Part of a small language model's weights: 4085 steps.
MLP neurons of a small language model. Each row is named by its layer, matrix (gate and up: input weights; down: output weights) and neuron, and shows model dimensions 0-191. Each number is 128 + 32 x the weight over its row's rms, rounded and kept within 0 to 255. Numbers have three digits each. A neuron's up and down rows have the sign that makes its largest values positive.
Before each neuron's rows, "fires in" lists the words (lower case) most often at its 100 highest values on Wikipedia text that the model never trained on.

fires in: "with", "are", "records", "greece", "rochdale"
L3.gate131:147116153165119099159175066144101054038114135089107118117090100154142137070115119133122113094162120125137100113117163166104115159125119108163129120154072158158120125049137114122107095132165129152147133137173138127161041121156113165096158142132105116126107093131064160154114150151123136128144157219117131128055143197160101093095105142100085163102097105135150172148166119161166103072090112090175122204119139124147104109122072080116186135147207095170111130077126143102101057128113146156132212094159146120136093137100138096167137111115125182161141181124166111123132171080114133145
L3.up131:110096137048143106129127139150127094064121095110149113112182142109172121145091119127139115176094172130103173167129122089143139192063164139164119133141146103125140121161106123153135154106126082080150167131163111183146123116089138110145061130126125115152116191116146176108171101090116112132100077097173135210168136172186128128153123166182053147102117098135188113125121183075127104143065086100086153140157094061097089110212106116166151203130116160126118140155125095084115143104108090124121102090148097124142106131155160155144158163120150115118096095053134139146031169130112127137
L3.down131:131074093132113140131102202130148109071099152121123208111129137077103155093171097088130103105155124186140129175157098129188125171121089099117130084139117135116121089139154112109124109135204095075135136149135138133141138126084152135163064094091074134119124139138142145090086115099133129147168166055129130127141149170119103150177116132068065131068151099117139072127156148092112124145114174129162199106110133124128130046123185078083131147148148110140114131129096099093136056130150115097091103108118133117147138135122158100131175079137093191139124164086244180162077170150097163141

fires in: "with"
L2.gate458:099146128093133074094122174189075117123137121145168127100137107191144086142105055114121110121169022167168143149109157195180150102115162089121137150110082102192101089134145115107148141069149166138132104093109116136132105100100106126094078128133121107124129093161085137132090116112088079141111144123105099101135077086124195114108134110085076104171115097140090123163176182180181150144128111133114100116150073065107128130171096143088186140127165127131136145126151128124134142128174146143101143126162143133209122094076137134111153123091110139179170143068114167089127179158072103043
L2.up458:124125123109159111130161149187078120123112120132123140121109107159074131145087068067143117086113080112203122144146115107155170172138190081115142121114116127164093112052157075134167147074142128172149153105090123147126147155104105132107131143114220067113117124160116127126098140063096138085113103114095067113130090108148178082121145123115102118168116126189101141125134194149200159187081136088107083112121079149106140161186080182114139153144183052148092164116128107111144163149145188129102113126148121118192114130118112179117185118069157146168122129069104108110126165144097104093
L2.down458:110136152159143062106079146127137085066154098167084115079106128138148095150137105095135189114140155173116121180112142107128139113147113151126087121123085125168132135092104083164159101129117093120114107119072131089138018118077159176175122122142173141160078168098085160150162138113160096157162127105139124106118147069131155130137068139091156110120128094158144099128174174190066115087083158141104116093160096075189086071147072138096158135109141127154075129094079089132116122077137131066164050082156133137176127113101120134062115128165141097141104118063160147120079156145153134121

fires in: "had", "have", "hong", "hay"
L2.gate45:170137112092096109156122150134160125128118110154105105121094160162083145156080129194133140122133107140110147138080052155098134145098193131168028101093128122131098163143143107146124136156177142115113109166060165053108111155137125125087156157141130146175134130166071105170113113078149149178093206099123156084086118115163130124081151122099095122138097137073115115080139176177174146117107143120146120093091147201113109061100101099092111097110167084075125100178135145129089113138130112143105164125128056093156133120129154063158089110106069068159095190110125111102088105151140102078
L2.up45:151164090126092133148119112147110139115096095131078149073143186150066135105116095107132156151146161131087148156127063175090194101157139175107093125103068175127129091132150063118156176127154135126142154106090168111081092108184152142131108113090166101187164156151175124140096075163117139114113205125128107131090098138119120128108188178081160104157095086088060122058165137092126104110129135117122103092115143143082095129140146180176103119158123130115082109087063073126120150167128122102119084083064154154101126147094153060131112119042120133132120114135167099178137084162158152167
L2.down45:093099131145140145106108133185176143101091097089120154050065193144095134096138094104139116134138176119151088111158045136153138170128148149155152138137095147115130129136135075108169136104129110122127097072147115204088091159184142185138081127050142127141100195124138107145146111177149089136127101162098100144137071075121131160156139122106183115075077099150136115140150116127132103125148129075106090141175170138085101115140230155123136156179146127093070116099078123144068084153086116138095107093109142137110110086138124100192131110043156142144128147147131084158141084111071151143

fires in: "had", "has", "having"
L2.gate214:120110128128101090052128120146092104120115160081137118095172129138116153076085041174114146123155100106149137166138110109120124073157120081090152181083142186081133119138165085125171129113182113135172152127140146137136137166096136169151128109164147151160111196131245090088136165181079102131136156078171108166114082112129063081101105144120125110178141135137125165129151216124169154106103170163179153109157171081091104114086104045110102078150124171120096157124148093100121155191111187179140140130112131124130169147088127131138119114105108090143114142128136138117103095175106151147
L2.up214:118131153188105122163115102141095123139114070106135147100085152141138061142183124202094123107136163076118128101095090116077063155150133133181070090118111212085134137122090143082097132119161097164118122199110162141141111135100153066110188112125094117160121145097062110118116133142162104116129141169105143128103151092155072151136121106146164120123067137106116102136115119086160126096133092095114087152114137111093083068143049162101073158087131122078146131088110185126134101147176155099129180073096086129103068116104114123117166065114180110129114125089172136165112117057155174095
L2.down214:126166149150100068081166120145083106139096083177176129139140153122130099104115108144144072157118140090116120124134090095096078156107181108120113090039135194117106093159100136125115120137119058105096095127147125158115098118134139100141192152116123142168121126131095096146151165142131109139100118148127056170159129155159077167098126100098162105095110148131114134150144111128098119165094065062168082156122147123104091128199119170114145162088131054099141184110148183119164140115198113132100179092058101170028041092149140134091131110131150155099102153096138140097111142100179156123

fires in: "genus", "general", "gold", "festival", "gardens"
L3.gate289:101172200199139131120159136146103134134144090159116130099146162072135087113124157086110096110112081091090146144172108139109120160190040140113168162149138206146077143112088108167131154081120116073138058158153113213140109166112111037136104095106130108132140156158111072141121153095174130181131165089124116093126177110178127145105124144156101135161141044111120151144118085161135119135121135178134111100116172103152111147117158152138107077102130128160109102119157125109126133106156113174106094128128113138173101148129110145107120208114123210116133053159100138120144061096148061155
L3.up289:138100124115106215132139100146136127135113197164129123173089056152128104119142176134121169097144152191138071163128146119116108162140105156122074105154114109114142119083128101174187094070134089127140076099210091168159102169117094124123112120138143157153122170151121090134099143063135181095155163131153125124150091152123124128142159162146085134083095074140169094167150145185139123111149148137136099158095168199090096170108187146136175075137130099123075173094145081131129116087185098091151148161145204130154129145120113121159113183104100131141096142108194083144161150057128082093
L3.down289:097030149098098190123147100105144170097046136144128104142162112133083068151132098155152191108162152103104107156113132130101126060105126139095134121122137102075132127083138132146076084154082153105117108124149087148163132107110111127131121089142133194166155168110167156072071156087128176223157114162090160108106132152145146083152094047127126104103183154126182092078138116115150098088106175118113144149183198144161157160121157119138144157119136107132112187155155171135170098132110125152113109176106161110193204098168110116108112134090113071150086128135095120111132146111137116144

fires in: "two", "no", "also", "some", "into", "a"
L5.gate90:106148135123129132169080174113104171091147122144111130163159148158116092121131137086131095147147118129113103090168126189130160088161138104132133120134081154113102124142096097122181123118131123157152124156090041145110134172115114131114165102164154072083117140075120053162113179127113086105135151091094184085119115132092094210145217104122130110119119161090059118109164124107137141138126085146097076162178148114092134090148146168151141118199156106064080121176101121146185078090143118098170072160145198137162151108130093086177127136101152103133182171090143159134162092066153074105
L5.up90:103160112114149102127102192060099145125128110081125138113156077122158082126183104127081143163131143138111074149083160124129153120075068139110148146142100126060129124153144140118082131150163132096141135140170174117124157103148067170180123112123094110109067113146079126137135111070103100127087111159136067108107026079112139086148173129127174062127057133123141105123109122097116108149163117094151137142148093158111179076154151147159055112111078103146144131118185138111103156183111116138177116135108091156133141105094186162131226151157140143191125124141164106194177168102128147097
L5.down90:117102099103102099138156175130190081168170130101139185106150125136118135128079111153073091109127130111142078159096154113158140084107119143120146150067086103144107129147086070130096134122123172124121085158111131105156104094089137128172135134136123193146071201120180173096159080077184136101147157127113138094140188154114105228101146109109164166127151066117104106120119130105147179076141065118113078130094147085101168156183123137147151096145152085113099074152112143166130120115147156158112085089108114159105107178144156131117126141085128087207086166138090146116112184126150043174

fires in: "own", "life", "other", "early", "biography", "genus"
L5.gate375:085128122056138139067127076130088139089092144177134098074166168140147141171128124107154163092153177190086174194142138152134132122161139159146185158140164129144130105107097113083083121189040178115127103084189104146085121143086075151148126153167114067105153147108150152067084111140131170133186138153162074135137070082103153087120154157146050137097096141171111161128113147138123059144105096128108134183113172167110208139126117106092113111130094132149127124117135099155175110126160149140033098134114096129141105145105139103121104122137150139144105134124145093053115147113132113156
L5.up375:123146157157128133108158151165101090106152130081153169075109161114195149156154103149144112146143176185100106082104188184057176099169071126097154136154120124078144162117114129112130138145175146111164118118151145184127132146152104112138112102100114146167177101070147086104169114129040131173190099135109126105130102121102174125138144117192050123103106174129136084129089174104127077135093158149136170136115101108122116099170156108166158146141135128135166210154173146118184141065124101124080052132081137157098118126123196107127086098190086146097153093129143142118145109065111106156
L5.down375:077142133091104161082099107124048079157092089102144175173062143133155124121167101142140181136165109164129210146144108128164098102159113131088119179136157065071155151152116118131124150141128143070174143110154167137082124128149089207097162151097113113159135148114149125139110092052133157191174110128125057162181102137153139089159156103142112104111130185136093136098201158100177072133072129178113099135142156113135170104139043076122115174094096123123139121091156114121163128169140122101116121128113134091142137132086158149132112161113119197071126137110154107141136114061134102086

fires in: "june", "species", "figulus", "pattern"
L2.gate128:134122160133140120143120129145208119120109072157090079126080143125130176124151138085143113083129107109152155152093095138130147101135144103152172162128115197111164095102091101104064180207096182145164197143123147161148127125154152149095169012142128170133089139187137102121160081117064097146104065161096092106139083171144144098131140143143090113125140147138093145131134107134149085142096072154123131133133110148129077132132105123149093119148121146161114150079097199078137161199112123141168065167193091120159189135112121092108140103103151165107138100097106149079137074091104180136
L2.up128:084089134137175128134137167142145121083105128101148120130136129093140140179101105108137124133107077123065146111116143091170131129137096199149197153113140112079090090032102190130126142084165104166076175106132178107124107068151105186132125108106152123139106130164113105115133139154114101081081201102103117137104119170155098074146104101134106090151116109117169117157167179175154165158128086173116181104208158150124085135094124113124080129181146162144160092131094140101096079161098070107158118114133138137081135074153123128115115145136200101141121086132080166124182160099098118222
L2.down128:099184110085103160115124230122119173131108089124118164141102133152143102198130123090164069114178099150177131094152152102082066130170139169134165090175127123129099169158082156154151165142118127087070111113094144135110155103074153143151054121150155118121130150132129116098135191135157118098142137112119165127060117115102112202133116123135113072139111106136178118177123146156200134114153161116156223141164157118090122093061140132134177102152091126177172138155128070125125110134088122083114112146063128162067164147099098175090095170156145115159145120159133155154167161150098121165

fires in: "an", "another", "approximately", "any"
L7.gate63:134086141067133200159109152132108136145110150105148116123090134091148188100102105099097061118170135132133126095121142117133118066164112104089106114114114183060171095147115122178127112078129147135107164086140128136095143139110114102106144144068140132138158111172154129135144116063139119153106154087092140161162079111103108149153149136127166141117187147200168121077123199188148148078062123061116137129169117123196093160137107146126071134093132132135138163109115106111127129082124129142145062172066197160171193153103118134158113118156183137103106114186069210094094157103091103120
L7.up63:133121185050172118136100137131120085095151105136165198134096181148102115183138122136088151131046103173169092132142157138125137155121137140159139122112165176112132087192138110140131156101090161087140141103125148164099087163188102112086113114106174099080161081143115066119111095096151106149161120112100141160109106106119094135155194131067178139118091114178117165161099211116066141155124122176143130131185150064183191125106069118154076140155079137152079091130115135120117133109116078096085160174107092127170118143112133071089148172133107144143139108131121131120111125045158131162
L7.down63:123061163122092101164167196141190136193108079126165087136068168121138117107117124123137064135128113125102135143115078122078115107154086119106121129111115185120133160152173078075156121164114127121100153115076143137162145155193112119156139138141109144188108093142172181116058092137156113100104105096118121127135067115075114172138067115084124101137183195140153128146146153185146095118088185165101125109133142160108186101187163112061107167144117140161117065145152143160082132118098130095161105052112142103136127183152161122111123112079110104111127044138074146129153168095129123105

fires in: "ii", "iii", "viii", "fipresci", "aiatsis", "pif"
L2.gate66:068182127186135117121117123166119180131186113097107131175173101160115147147164118132130080070144100159123136089126111151106144122123194144153160138107154162151133142108134092139085179132118079156138162152149153147167165124120131117109106144104162127123094089104174087129102115132158129148174069139143140089111246122115140170204153164173134185158158114068092138173110100090073158116119121125095123111138106109131093133048142184150079142116160123104164164147148105133137100147144136119106114179108103126192087211098075117087166167070079185151121103131140106118147198097099108121
L2.up66:100105067112132120147131163103204110104127105115098094102098205120137142117101146122130057127201127165132072220117142141114099158116086183141109103160139119118101143067137119175113135186145158137069076182171125110149089146058073080115139124142133099079125127090093084091096158158077159161142120124078098123067130152134123109070096116111126109121144149138096088128093142159140153161122112156186174111112123123122134187122180121172151181130165143074110135085209166142101145115150118119171075146116109111139160115216130152123151138151084097163112113162157083117151128154148111109
L2.down66:106164162135150109078140143120122186135170199123102128112141137122039147151096182099142084142159109085153129168114122091151132095144123178179198166161099144110124205096166094160145059140090113144151091142103130035130125165133101075148123123095181088110109141122121103146098177093107130173129139068102116140164168196134068140134123093149094122174091082138177129146125072115135091136140167138130170156107106161126082114101128190107172133193151107059128124171150110221125116153127150113132121159136110105129128118108124170147099126098206150099074095135143097143135119120154122112